config.yaml
num_key_value_heads: 4
head_dim: 64
qk_norm: true
warmup_steps: 275
MLP neurons of a small language model. Each row is named by its layer, matrix (up: input weights; down: output weights) and neuron, and shows model dimensions 16-207. Each number is 128 + 32 x the weight over its row's rms, rounded and kept within 0 to 255. Numbers have three digits each.
Before each neuron's rows, "fires before" lists the tokens most often just after its 100 highest values on Wikipedia text that the model never trained on.

fires before: "ence", "ent", "|", "en", "ter", "ents"
L9.up152:156080098079139119081121106092104145104113137142113213132170165132189120125129128123176179159175121095117135197174188111089181134157126114146128103073162173140160073153160107108137132126121067165158145042129110096130126129095153126067164157093205152119123166108126116080138096150095148120131134174148107128093121152149126076136118136137178122134142121109122113107110107102113113121103084132126142098061109166154134168126154122093111171111092062100160207138206129178151180092151085100119103131094093137103181149096184114119110158146130125095140113140158174084150153061186125143
L9.down152:175128148111202119129168154087094104171110123098123102149114153169159107096115094079081132141113142086163094060155101202143091091103140125156143177123090130124120117139157043115133170169137079167165099181149106078144129117171103101172087125140123121132074144163133120073113106076131130136100118145185123145118100086127125144101141088131111148065147111107145157188082173136143097128202090131142139153163138129105123087129089091114085155112128161054111100114116151082134115149145096139085193144154128145115157080178178109087107104149105200132104165123152187100137149086155146149

fires before: "ust", "e", "her", "il", "i", "n"
L6.up766:106103076103136142121114161062172130066170122121119057159136140098125135042152121177178113180118109149119166199140088076075089146190163198125126156123125180130117120059163192158063115132103135158154144139115112166157117126150178128131107228091175106130143095094131139097071088107092093160105098113126148110103170162109095098099181175171207171111151112110072119151089155160152131103100110163093095110132114118170117154134148104183145144084165114123128181128130102163146149149149139129134131115166147139090167107172151119084113114146135140130121097156122115131175120079122148131
L6.down766:140126148152133072117119143146153171196134128112086144087137077169117173148113138073141125135102173145156118189156114112067078193144126126100133155169158068099169078112186071075084078150220140158166112123105166117129165174215103072119133158105091155090102119143165130110106142158135134099145086153144114159140094070108122106140110150131143139120097107141187119056082131112058226108103141141107136139086140112163132105105093116144135138126127110082121125120118160131149101157151108144185080121096160108124099121122142114152119105070199085125087046081072147135136098119152136124

fires before: "ct", "ed", "ar", "m", "20"
L8.up743:099126143143088064088100122081157176118155037094120157122098133084187140053152120178149106121130105122133098133225172171167125132173130153048195130164151131086127092112113170156156154150138200160122164092103115146137150150193107105155082171120145163113125123161135137157137062140097080172098115154140169100057131133110146124120145128111121128151151096129103117107109118147101144113062090178123106143057118114139141153126114076143129104145173083112119102099177141150125140164187124134133112158138038112174121125130120166113190094072179157150084107153133170149153104137142139103
L8.down743:096133122161171108149123109118186146175087109149132156091149104140160168079102134092094132238155130140120176239150119111178065143109128142116107128114174061100125149139161096132199124143082120100137097148154098101118124120148191098125146108155122146116183163156136147160074128140128111115155147177118128093132161105190101124065142108099129150125139156138153144114145115131163137152162125196046142129173190124129097136079185120102146147149112122154113133137181106181131159163092085107136179118116127099148121114139105095142099127116137142135109131055151093087156152113130137033

fires before: "k", "er", "her", "il", "hed", "ity"
L7.up1019:091147143119109152137157186082105126129162126090160203054043181112134091097134063163179095121120149125147121249128139102105189111140167156099129144110130144141107102112113143077114154119103153143099181079153108125097096125213109194141186157127148121069128116112088157111079100138123105127137131159120135105095208130119152142136163127112163146128143156116122174119115088110116138183134127157077111159111083096148149170089140044107178133170154101136107082146130103142114139142119084192094106131135091057099113138137139138086139182134129148129162068154159157173149108150099131156
L7.down1019:136109137093105110122128089058129135071120176127129147168161152125089084175139073145132122123129150209112167133096145186090073145130114134104110079096139131102164174057114080142193166160187148143056149106130108097153108141129105158127111097178092102175155130167148083060100064111122133095149073136119122174155097099112181084140150141135100140185134169161132140134127115161049164176151143118156152105169196173083103117132139164106176134141102120125158119068157194164095191163123142226114154103060165173158125113161200092133126152101167151154112127087111106107141077154107109149

fires before: "d", "is", "l", "y"
L5.up997:158150148121111150119114107078196094110148104065169116123145140112122137141100087130130176174089102159119062169094107129131128182133143091112073158145117157202163081167206205176152119121160102114144122089079121153094169194195152088118125182070145110099146137152147135129110154105138140158096067135095129122135180168079081138138143135148063147114157124059087080146110129100216134150111129180082199157148162081114070152125155112120186125124090127103151147089080109107080127094147160122165111164169081094144178091129119123113146133077138132087147154122102155145184177086136116185
L5.down997:152114156080150065118138190134114110081088093142085110167111089112142099135123093082162148120102125071106091120162146182088121213105134141112160107153093162141154092184130139153153146073125090150105145135171110144145163129137191148116165124032104160183079111127164101205110127101132107149157163134112163133118114100052095177190119115095139178165143142125133132154131177091109127151104164088171134139133115157138171134139080080102119128142080111068188107148150210108123141084148138084124161131094135090135113202134153142188107143116074095139142140170085084078161121108092146124

fires before: "al", "n", "ial", "h", "ed", "ry"
L10.up665:065130150131174090147124136124112063080120096079128087157159124102114084099148143117115144131099129151085110117074158148111147141165134105135121060109157147128101133112150083164157131132094153134139144103106105127166154159136130121175149225075128140135088122060155133070131158154139159159077125139080155106131188102145084123038178091128143202072134083111132131186103152175224157149123083134110109116153119147133097154124129141066125101079202175139102118141113088151172124131163120140158178104125101122174146201137177134099174084169118110136100158126137109127148070125136098137
L10.down665:133073092162171110126168098149091153110126162168101095108183154138137118086150129115133115097134192112133123153136144083112155173110085083201107123154145117112127145076103142128168133181160171160124160147131129100185130165108134095131100146129177093159144138101168119110113207103094176153102084106151146116137173067124124168168100157126140149058125090095100104112129103185084116134115115106070133186144124134131114095183153147132171132094144156093102137109091167105143138167102168129104081144146106156049110073116121059189106139116111129118141173126109087116116115131100138231

fires before: "s", "es", "le", "p", "ac", "v"
L9.up333:099125171135107075127129138118100104093108061126185141085074146172133154092127070135171093159205135149067133137101091132095167161116191150130120119113107168087118131108159194161150193138182100165145108148124133132146114203147222147145162177109098134171058127189076138113079130148128173209136107115060111067120113166141129105163075110093086129156135115088110151151092105085128173081077167161090155058129106122178112108141123102152100132109157112102157155157102154119072159100123131171125138110147083138096117147155119121048096111194112128087128120113129137043155118136118137141
L9.down333:147165127103093127141099088085158103214145126082096086075112178122144142098140093091112136180163122141156097098112147178128152100104159132130150089151128137108189179131091141149088088115100181098096199186075087148106143172137118086159097100156140079059090146045150123193121154164102101119156083115118158111147134140093139106151154116077125123174097147124188111122141157071135123116222158114175161114189107124137098130129184167094149154138089087120059130168141164126099098147077093185103134109115172165142150147209136125139128142090128160155161124130067070155092124114130121130

fires before: "p", "v", "t", " |", "pr", "ist"
L9.up790:114115102101069099140188139115138126134098105061131057152144180084116153103174095142135117157102139159148117194118085117140092147130110131085081143132198083133145078175154129143148181123163141132150075075116126127105127141127138145114113191111077145129141133148157164138124147173147072176099120137112159083111120120095192116168116177140082102135151109114109152203092161114162134134098168114086169048145134101137127166107172114009137095100170111154095157159159114125153155180097134101174102121104132124119194097139138135089170211146140130150161083072182174099130134128144133188
L9.down790:086125175086096154111102059150131105173174132106104147165103123134107173089111104176132172091069141149120106132081160142171113163147138149095143158086116095186133118128124117129122143183177111149065128128111130116099125180146097157181155117128149146125089189165088089076100144122144129165130142045154102110142112117185148133138109112135169097094125142173177066100103158087070067120086123112103142093107153098122141144102094143144143071143125140073211100085166131115176149091122133119135127130137184169109174132155130170117135131169195105099173130133153119199167152077128099118

fires before: "er", "re", "s", "m", "on"
L8.up595:088171127161064136156130169165079118116097121129216082101077118180149142114121181100160132133117192095103117167131115099131147141139144157138084105192099142121167101083137147168164116098156187135182117135070113162171140168158083131105135164114101102145091165155105078104085118117102111171064152153172087063069109115157142113122140195163160144124105134079172143160160112127124155138077189143107185090137106121145080119146098143135116073137104108054076168136176105180155133059165135145116124139123152061142184164128128194069125086143147118097151108123138151086144156119105109154
L8.down595:129090154089187149145120187161113125111096148125134145128153128139137115123182121091100141124177128056117108136080142160168120113150134101112079092098145096105146122156145148132115162131129131117101120084117136050120143173119133143093168132154128108129140164165108104066154168100131058141134155114147184144181105077137167097101155052110110153054111121096110125082145153107195147097098128111158153120136152181138122150157145088124177064231118063152094142056130122108146124171034091154109101166145120168136116164179137099124142094132160174103114126121189145152152133114109163134

fires before: "ions", "s", "l", "en", "it", "f"
L7.up557:075079131133122113165159143131137134073149107161165127120165139138173091143098124145079129197077105138131110119060093135125169164113073142102132142200074135074099128087159095189123090113165170126151086129151117129145118147145133147142091171110108068120104137098155141164117105152057166156147186177137118109102093155150174153165206173137109107141123113080107125169152158118131143097139131202095150075118105104125122094166158134103122121043115129127148112222096124101118098172112140138159105106155098158094096112137160196067161118131132148132105103151143145091182079136108132121
L7.down557:210089140163098163110098107110092102108153099104114139097170154103118114094099119141110204207171150143157129075157153107108170123155151230147128115167177121094115142111134104109150141131133155136163099113149123124171165124135096087059077111106137121138139113124102150078143172119123166092116145104142120126132109176120155163090125125084128139105068136106107142133166127147070111127133153081079189135162136116144066131169197067094092125199134097124122157063106067142157204090168170139126146089106193113114123190105091115108108133049112179150162140118150186167110138105158079148

fires before: "er", "ion", "|", "ed", "|---|---", "|---"
L9.up14:104166130121121130086091115133080086120141136080143178116081109103115089157137091103144152103145143137127147096141176175180139151144181118115104067104163155119095143056124164118113131154180154104126111129123125121065135187113121113141165125177136140179147161168127136092094168139075114204087093169110174064129121109129078103123141148109082148105172116100095134110089170153153137168111132190107100120086124089122113159118123124063139120154138122137126145151090066186164101137180132158141074074130102120109121084103167161098123106073151142140150095147193150153203161119162080088
L9.down14:159138124141177105121097085096083111180111143167111179099168146148136137104145067133152131138105121158165155090154182135069164087078153161104119145146105111134169122071135072131109094107152104129070091125179137031154115170119115150108131116189118027169130127156108171073162151148157134077185137170078083132153105122137086089124105133116128103126132157116115079165104164093106124107141148180135174225131164144152148126099148153112155118110156103151165147111116113071107130118173059171111160109106174110114146128163121154060124096124141097190136160108122130119136138101156114157

fires before: " |", "any", "0"
L5.up517:170130109093085177133084116093149100115089081131127181154132098130203166116109155150117146208113094032151178157102096112143152159127075084138092152112168093105154207079142110102114088114143081125173093106137102142095124148090068150126148079162133164128162111143099069139136112118140131183146158160175115140121110146115175125106134184154144160145111187074182093095123142124141137105167146163087154134160121143079107121171156142142085161124113096115160128159138114178162176118161136114128105147102115132090095132152083126133175098128211161117139055106097179101179142041166113140
L5.down517:168169171142129149142154100123125116107116131105145147187135178131139140163153112092153126133138208155134147063071151101123126190121104075134076117094130131130132154093139176087156124161079122103182155112120190142053135106142096127101126122141162118079136142070154159147144169164119100148152150121079154105145095104134124112097142119145160159215171087149156145168082071163145095187059157102148130127042057152127058185119112161083159153150133140130192103093145042119115114125168158149131107124175122127132122189144113135126136140135100111129129158097081098196126141116110089082

fires before: "m", "mer", "ed", " the", "c", "b"
L6.up836:122153096134096134130068110116078046173161134090161119112147113087068154111106098109105140165165083161162120175132146098183127138161136185065122133140131120106138110195133174090097138174139148145114092095136107153145134219115151090096194150109144153133097160153152096142093075208165168092129102094127128085105123127214152159155167145172189156109209120118117070166115091159118186111115121135121140104115180064117111113088124102079105195155166141120182143129167109121150093158180140134092085134120105112133135073091133132124088089131062174087137125132157139116168151134174165140
L6.down836:074169161109125103164071046151119079164108151096116170109137119114065097104118145119143101119150138112084116131130127125185126154139118185108142137057134113104116098090104097105097156103136153153066139172149118147103070168116137184121156124118082151182135092099087135187179164169103122134113157184112119069124116162191172151106223106136150144121117102199163145122147122104126192148136098073183108145089107080141104144100121138148080174160165156117207089119141130143167078156129114103049094103142092099127091173154208189183130149144046136131144129116130148166116136099122108108

fires before: "y", "ur", "is", "ion", "ions", "n"
L7.up790:163158161092153098116088153133097144133105129086118119111101105130126153090105163130119126126126091168159182154127095090090109141116206211134100132150185181113146086114165164161089094113126104124153171140137106122136144154080115135162179152158148133118118167101111115112105149154129114116119162131108103127102221129122168149098120130130107076096196122100128138068149119188109137096139189183095063124099122123105132160139157127138085116180144098085118159121110057152179099148126151154104105153116113082120166128104151148133097025072159143140109106108136156135138109108082108129
L7.down790:128184145143090121201174178117116118153185107135095111149152087164137109164098114163125142082101061105141152059168077142130162255159082145137149141183138082115158145097099138117155140150082087103100073112197118172096150155124113140073122116106100105098171123127149151101186135153187135110116070113170099160100129089092167119109154126110118109126102074073140153177100126125196168159172113138125165117123137144125118111157168129124136137123136139146134110111101149080093120117142109173117115091138161118140127134156151075106108179095138121118124129128141101162154093145141132128

fires before: "ul", "p"
L9.up952:080098132148167108065165164127150134111093120133165170035153111127138107073111086147107080108172135091131159101174135103098080151087128206091099128105102131153085131156157177090147153104151124103158183100134132154173063134222073099098116130103130109134153117168123117153114091177123163148113121102172107094042121129127156100131107104099102149103143123110175158116126103102180159143165104126084138121106135091113097161105144077102156079073125110128096126108116149186106148155156179159134141153114077124140138117087157133103122145177118153113135104155151096100117140127086193182
L9.down952:127173129094121132138109122086154132139191123116135196093104073062177096105142107186119194159111158186163117151121131081155140134116161137111156112165089135120174125087173139131145118151134134218116099064110122066069135145143082100164162101100181102063105151151126112113124157065083161047097127122093107113122129176106148137189101142205111178119131120119134084085138148138072080199158092079123159107137168133129130102126102093107089140100163154081107113123119163145151139078101121101093147127134134172109138090170116122114087143126171089172169158153160077132088126168073226155

fires before: "am", "ed", "c", "ct", "b", "ing"
L6.up85:077164149085154125090106097118125112125144105144082088135153132145104171082142160129176164177163118198159189152222083158108085153199164172144164068118173171111096127130137125173119142116146134115067123113076088160184138063197173124148140157138165167110111053157131147172106113131085152116144151069124186097075138144148086147065107110141136123107121138123176132146072129153122198123161178180098021103157187144105076164138143108134169126146144076143151116114147100157162123113182086173105113151092089066110139153103141087077143131125140146135145086077151082108137140105168179121
L6.down85:071157114131155174125096099156132119109070131137084102134141106125130125182106098087153118131127123110134100118135176165159159221121113119129123127163100100011182177140133097184061169115210088131102114054156164113121125139154138151139073109093086161142130118119173172153135086116128097083178126179158086148087186138118173115134119068120112122154150173149090083134125167121160117132107088090121120154148185121061115114039119167090151167149069139121082142089095126111140133088118112095123172116093116170193171088092112157148136165124114160157125172141123116159141128124068128086

fires before: "se", "ool", "p", " |", "ar", "t"
L10.up13:196161128123020122144126143154183170079121071142128146109142145119164076080170111121140153108132117155130146136153140112152129171099128137127192132141125115093128149125131080137061106137161150170167110142158121149081148109224096095071130088142192187136124133109233084185133123132086114132128148122119114098074119100118152068120129220177179104111102063088158171112132165096113152114094116140097143106142102133120202152118115076120096075092113147113120155138064124162146105167152154170126168109136121101148166111199150123063161103134224148106146116159152123139123113138149081144
L10.down13:092109168085103106171152117133098151105136135159129123109168135089179115175144088065078160176134134141138103117100083097107132203143123101108146133143142115129123149156160129090166132113149134102156114131132136108162146118138139114144056064073199104156101134106142113172110087181141205148115172127192132162131100111149143090119114117090145124150129171133165082101128134112103088141137121112089134059220103118116086154136122109067134123119126094080162137125153071091104147064144090152133133157150144095093151102208158151140114144133118113181140174162203169096129100113181116066

fires before: "20", "r", "te", "-"
L6.up105:169134150155074158103112179104090119129111135113155130081116147169152068097101145179084101156131118124182096144096204098138103166116177149116099153154137121156144162181101123148138113131154102091095103102135111162150096146126066095174149078124101120110108092174135161109130166143111106155119156075109118127079084117122169123079157099168078148170094110064131133131107121097099189141095093151089131113151148119113189108109154062144097098091153119156118118191083089085050206079175119150152101128129128122186163184103132176143080160093155144106096153109214143080101114158164124118
L6.down105:156120118063141105090095154088130141150120138156130117139122067100115132132119118177153149137139125111134098123094177095142120144169086085151048138096152090146095118168171111148162116134092131106112078151093136148104059071115080168173136106179100136182066123085178108148074166082095100122145155168138120136166070088140130120158127098174117087132139123131111159114076160112100122160148121081147118153144126174141107134140103133175085154097138133094146117132127107067161101143124110147052180185114126170146133113149056158158084189155147108099059156165164186134130106132126178216

fires before: "y", "er", "e", "b", "l"
L10.up815:110106133146163092092102140125110131151095159100146180117112100115088134036166167168127152181185094140072157149094168096135138212166164166112152133126131076071123087140132174101076096152138133067122143130131075137073188133157087137095092099049124108169131142159162118133143138112079157156095106127077132096125128114162213082143148154111091167116142098135097108098133101040121141172098182145084110164051123101106101145134120107131103124154135139118151126134118084125123122065136136142145161117132078129082145126160154157116052150120126145096117106150184148129160146125120124236
L10.down815:100119139199069113108154112140109108143135065117133120169103173131146117109093069182106103138168156125106124100136080131165138224133067125168089148113146106143120111179132107178146150092192125127187134107139177164129102146204167079129150083160147105088137095114142174194145129116150140125135154102117118082122100125123124074094152075120153158127130126135144120114133141104230153162130114100163163116098156138098096162052206143101145082068093178124074149146133087131129122162160122090076105137131052133139162114122138129183064112079131088139123166065114159102105168158131158119

fires before: "v", "g", "-", "c", "f", "t"
L8.up387:078125139140144127122070202137147164079136103046106140148175174118145145108124099097112155146146145133147134152096103062143108125145137182065127162113111147067126146142117113184144159152111171175110104087102120127109123171095156129155132206055101140125080133147089127095114121146167152090101147153103149113090109067162087174087069188118124127124159149101134118096057206154166117178167115160116111062134107111041143108138087112164163136107176074067075167142165109113172163081168169156152098159077101145115174111109138097110105135167154153158121099124202092094139109148100155148
L8.down387:095109140143113146148154165191061172115167102150144108110125084134106123123155148103155080101138125117101127074090172120127119103100143081153138169115098112191090148135108192161132168108137139032110130152053091143120159119109059095140187111136128142127088121134120144134153099152174141127143129092142168167103161071108107181187110082116112073163132132129152066147147185086108157158161118093188131118169175118136148095149121145109111160142121134059115112132119154148079142095139136114100071153123189118093117145117143123032068153125131098114096139123190166178114120113151085162

fires before: "se", "b", "ed", "e", " to"
L10.up353:125185069089087095152150152085167118052190067125117176123163132136130106131112129117126148114116110156104136143111076110115089168123158162145130160182161134110122174199120117141120108158137150110166104116129094155123191137170111135064105141147168193103130127124141106127120096095121093124086111106130153058123119104133158117099116147115136108086115116101115133119160149101133138116131156175118192110154089135130113178155127109144095148115143148092171132095126076116158159084098146142140201161128089116049179141140171144025152093115121141153107151081140203122140120076126177186
L10.down353:071046157071168167133137116090106153121120168102126148113086157143102156140087161159207114124162161144139181100140102148167125121102111118099165100133172093118065103079140159163211112107141147136114124119156119113148122144119145134182118131095079132099154057108129102169101113120191132119183156108147130124142052128154140164096155070140151129169161208110164118114149136159198119147157137113128153141107035141107108170064110138170138080095082088140123115103138074117115184108111201106106156144072152147129110124135134114166145114068066118110127164128128090097172125118162142109

fires before: "ar", "m", "t", "z", "c", "st"
L10.up917:153102154156133194151078134106163145105105140116133108074168180088171107122151113098137148148070104195157194210135142145098127154080142172112096141107112126085112127142140081140129209176180151093124124070172129115108175126154167150122133188102143145113124137095159174138115130121104144166125171106172188139098110098152139074147117145096114071101075151120134126131096121169192160070115087130093112068089093129102162072133095062089104127076110159098135102139114115139154119147174107127136048136143097075122145086174162134118082117148106122116141094136118100126159121163135141091
L10.down917:128125147116100123152082130151143139112135185226084175094095085159152114065144127133083130081112135073125098168149124149134159159190106179114190135169083116151162163107146089102155139110117153204113109115103178063112179178153117143104077156145150147163125082125125096082150144115127163143116193129097097155115154149148149030183118127130123108120112126178132187123135091091138113122128129099145177098163133158103120138063137128146118125091161065103114074164096123067100100096092192103087147188121139156084161144151176138119107148106157135092109118153114134144093134170146148141

fires before: ":", "\n", " |", " ("
L9.up171:152124117093126137085093127133149097094107132094157187104167082042195176121125174165093109106156105128161120145135180116160186164153131133143149110111090067085078105103170115161229105149131136147121155082093060146124147145153129122152115100133161076107156109112159112113109146135118126180131157188132082135101133169144171125134112136105158129110124150117086089153167134131142137190124205150124074111127068087141139118166108102151154115172111082132150097135130146192106177119157128111132096116109084138137180071089172195066150126125160144144120114175141126101184083108113154200
L9.down171:150151116122134115111184094125155165120106154218173131145153076127129127137100130145167157104157095100141113159134159147114141133130102174117214120128136112170125158077139157129193163180114067113080154143067053082122165144112136112091130143115123139088131116089116153152147052111115091141139126104136115153114163150137121122124130102138167066143133145083131157141175084102114156116108178174085195061141151144128158177161116157123176103079128080107124135126141119126171200110118126076097139092099134116124152072067097094125143133195134059162107131099133104160124119160138087138

fires before: "ue", "ial", "s", " c", " (", " Ch"
L8.up94:101129169134145103116100119085107127154097140117089077094144107118182152126133150135179121136165122138121138153094095098193132139212122192147126080107134136147129094083186133197149118106142113115120213126090119134100168111125159116096162157124146070124162133078105135147044154118112100066119200160091138109088218099141130104094117131178172141198150096112097098090157157113156122119151157188072130135139096120073119144067174065070151115177165113086130149128107077148176125126175122120144132174114092113104087101162105162094128129109137184094115092137145127158167116129142159086
L8.down94:189164079128095114171146127177210125162171107146128163107142075127126140122092179153037077113120128080154119093121166060113070166156051090118114095090134127105129179164113120120129154118169128132136208084136126136089104159106160169124139154107115124134096182128117115132107106094192121144119163115154099123120072140148128078059134101196123130122048122155150127143149104091154117141204153114115141077132180164120129129086134165106150133117160173138104134150167083102086134093152122169135169074107145125163164144126094137104106161113126134087096054136173135167094195144098101118

fires before: "ent", "id", "iv", "ame", "."
L9.up860:152163143142129148200135202173069104130162097030105122139108049180081161123068124099129154173120095152134099133128100093158146167103115153134106129106117160160103174111149132157148130147126088103093119117169152099113164198130157116101180131121120098092102155105082140140055095116163141074125103073121157118120150073122149127148101153124115180139110123095061157155104090140170146163091139170095151120146089080169052113129112103116154165121092072115114119136128093112099156109129155116139149147142095121090175126218106112124089108090119141083129072087139164055146127085059133213
L9.down860:126090158112141109078094097141095164144185164116116088101141134130061119088114115138238112108153162104160150103127089107157110151111086083160105140154189128142104101098114122076116085095149146131115122134121123113122103091065140129148133111074149224160107122171103127150096143114108151069106197137133112137102104124103145150139106104172184123169186141086088109105134173150110155126112131139138108078107108072154178081198111093119121151114144099137163114133128161152103149079160124152185203141115138066081163127066105185188178156098112134093129145117157176099125112140160079166

fires before: "al", "amp", "ions", "is", "l"
L8.up195:137172177214168132078102168084077152174163124130145109130149144103138152113162154160150142190113092141122170183097105121135208112108148155157102142120150093161134109090128142144131135116132094088127156144187120153124179157161106085106134134137098077119123179169151111071094165131129131129139164103161119141116150122133128161147097206177085179187134125072146107115118107054102119083117127160072148137138146062086068085106114141154097143136129060099136122127116129103120186110131142106092117098052107083123128110147107110151129110114213205144083138125105203120153146138064184181
L8.down195:108121140106076188124152120105137104162117108120092107099154097120116148148149161123141099168146149099121167153147105145105084177114108142137102119115088059182093173137128153112109083175108111092120152140069093181118116172143096087181124069084169138132111111137181110073081123146127162129190179159141131187113136140120147128129194167115161180164106114144114188141128134105139060132087137159127158116144092093110146102133123154095150153127119122091119157154146096040099117081183086145176161100144161158132151067135147214144055161162157152114136139144137118153154131120103130110

fires before: " ", " the", " a", " his", " on", " s"
L5.up866:121127155157209094122112198131127137065099120100171132082076142059138138106142134156173062124111097096138152157128104112147099161093131117119182123090108137063055190143181175170140141082153187110165079124127112113166092120149160156129142152081142118158159068121145101123094104087110109135093095133131113095104141120080143140101178126127128185189184141094120174107162186073195169145125155129098137109131120066131123053133109153213117129109161174128086132162123108196157101069120094112083152164069134111081142078125134167067157169103098147130137089135123136180154070160116143100
L5.down866:109125053131079162128100159184135150140118169152123062108139159134149104130107124113137163189134071114110110077128128066150134190117078155074138121086179127153130115177144130059125078162139155115137113115176105192133184130120152149119132067108110105126099138064168106130061094167131126076090095180211148150150149158123128169121101164122135092107141192115127140128116202126097105130106083131138171132103149145087132133129151177123147142068165073106171118162105189104130172109135164161121118105128081127161117164129137175150094177157146138130126131165198101152145148155189088131

fires before: "orn", "ric", "h", "ak", "in", "fer"
L7.up463:164124194141113095124113139103129128127099129094104146064106101113097114094170139114150101131154050155178134154188092072102112131119133111096073147205195146133171193140110157126084114151148122098103112145089129107114138152147081109131095091123136169169150116116155158148150158136062131102080142093110162130079119136110165100176112197151155141104138159044134137117060175187122194134111142136093170121146106100121078128134145115122134106111165089150168162096079113160164152125123071097107116088142162087119098115127170123062134153152084147076110118120176169073131168089101126139
L7.down463:092153172048117164097077106113118148176155117146143194127201135157079136067088100137078076155121130190140062135140158107101107119151191092139086134145152173114180148143104169121048127155138145075133145139142147098136117141123147183151079101136115127124143171109148107152152135117140168141138131110154112110102105139149086062131062146114175151144160138081104136095191137153074181143195151175094141138149125060117146149144135105112094074126087137121160052149182141125099178096134106089137180105099140118103147154156175169170182098140114132138125172061123193109102110135166116136

fires before: "t", "m", "ch", "a", "ed", "mer"
L10.up862:122138100141172148199085179110152121136149093131124182147136126112176116105188136164147092136138113133124151223186157088095080141071123148052133165118117136126149113109154193149125126194130136143154140122138115119082127140140123136144127145073187194114111129080120142118104130148165073114104161133124178095096174136153072111110167103126118218142157154081091160159109096157163134139068106165075113126129153145073126106121155084124103056116152071089148127157105098089152137111193109125124079120113075084076198111110156172095162120136101111173160133128122089189185127146127169096
L10.down862:130125129099115102144132133128149065133162140145118135147089060135120121119179117089062087148128180126172163105156183149178084077103114155165155103175072128139152079156089140147109169095167122128143107117125108181165126135114143119092084172176128173138133097079172151154149128104174169125084140048131123128184123161139140069123125100099057184157125105112173126091146055163174116192155103105141128080109133098079103173107200095147168103141109072151154129111118065129110077124180115139122021084168129145140153139119115148168180088104100144150102117139142131146091111130116087142

fires before: "as", "am", "e", "en", "n", "ver"
L7.up776:097134147125155106110176139115115129118136144082169134100114141111165127169092082112155115131176119090093118145191138136127158169119079173123134133132160189093147116163163154157096108102116174171129166156118097136177111121165103108104126190051186160049188162127116145152087087144154099161112201133175124141081143175167127137122184128117127063107125139144080130153124163149169170087101194150098094097077080096168127120193128098119202109108090062123093104128121117144066142111179114155148127146147120159186195144110105124079098126154085077101077094105113132118182124123115144151
L7.down776:100069134146161082128124094080142118144153166143101151134095114051177180092088137096104147188151075110115213170090193102165091112147114171106185094112147098100130084125109146075120113087096099147136141152095096102180084072164139130137109093115085124125155145138189070095163123119074121148107138161181151144130128109115147129088155115119135148140109150230138054080114189130165110129173172155129156206090089140139148140110145132239111140148120092122168133097172153085126121116177117142144157098155182120120156161160131114102106160097172091086132158115183109106121129053120129103

fires before: "n", "s", "k", "al", "an"
L10.up966:162108147113117071168084119095131069123106147116142062158109115142164131092156138122154100109128156087100164110102084101124141185094115137152097127189119195117117111120128146132118121057167117129164169145035066134150112097145161119109169160104112147201104120139156119153145155142108111161078171110118145139124184133196143119109113138122118159157169091107133134134157120142125114089149114177080097067134080187099163103103141091123178080099158128097145093171054070105123139066159173146151128146128106100144181163111105183052158117161149164097121120155127101194120109147088138114
L10.down966:130109079162150128153087099204091179128113142149141132159123127113131150077123171123088141117163119110188124088138127099099134057160155082184172138055163147103119203095152097133100078139126144156122107139186107059106100078103145143104105152202088078195106118133127146112126139120153135033103161062105112138094173136072108120174178107152111107090132086178081119132149145135132121153143033065178123149144133151185144133117072153126143100128127127149155102142108135115108143158128108157140153153220084123125162137178119084096134086146087147096127086157115141197068148104115168067

fires before: " ", " |"
L6.up583:144081053071110134175105112115140126113108052129168090110092093111142158089177137154122113198114158126161159187170064130145067174133170190178136161098106109182071139094181179130112109114143118080136121116099110111125099102154148108161141143082124146128139063123127096203072101096132125146134182120131102083111124167117119073091119175101104130196136180045192106139141154110195170122122163179069144111137132109107122164174126075165112113097164133134117139143139109135089095155129118131145138155131182108136133109133112215111167150137165156104184097136158190086141120131167109126
L6.down583:123163114162151117099117122064136124095107191147118144139156185043116072055157110088111118156126142128131195131197130124076126159137153150178192082088139113133119102149137107145182177109109187131105098099100140151092115100159094066095147164143131102128113149129181105129145107131117119128070134115132139111165109096116123105120110152146144112068115108117135158093135114095154166130140217124126156169095141062163153190184119060120134076080142134147050143097133127089141120120165068125152082110158133127119158147115184122169082077206125127102118166118147199150132109177168095116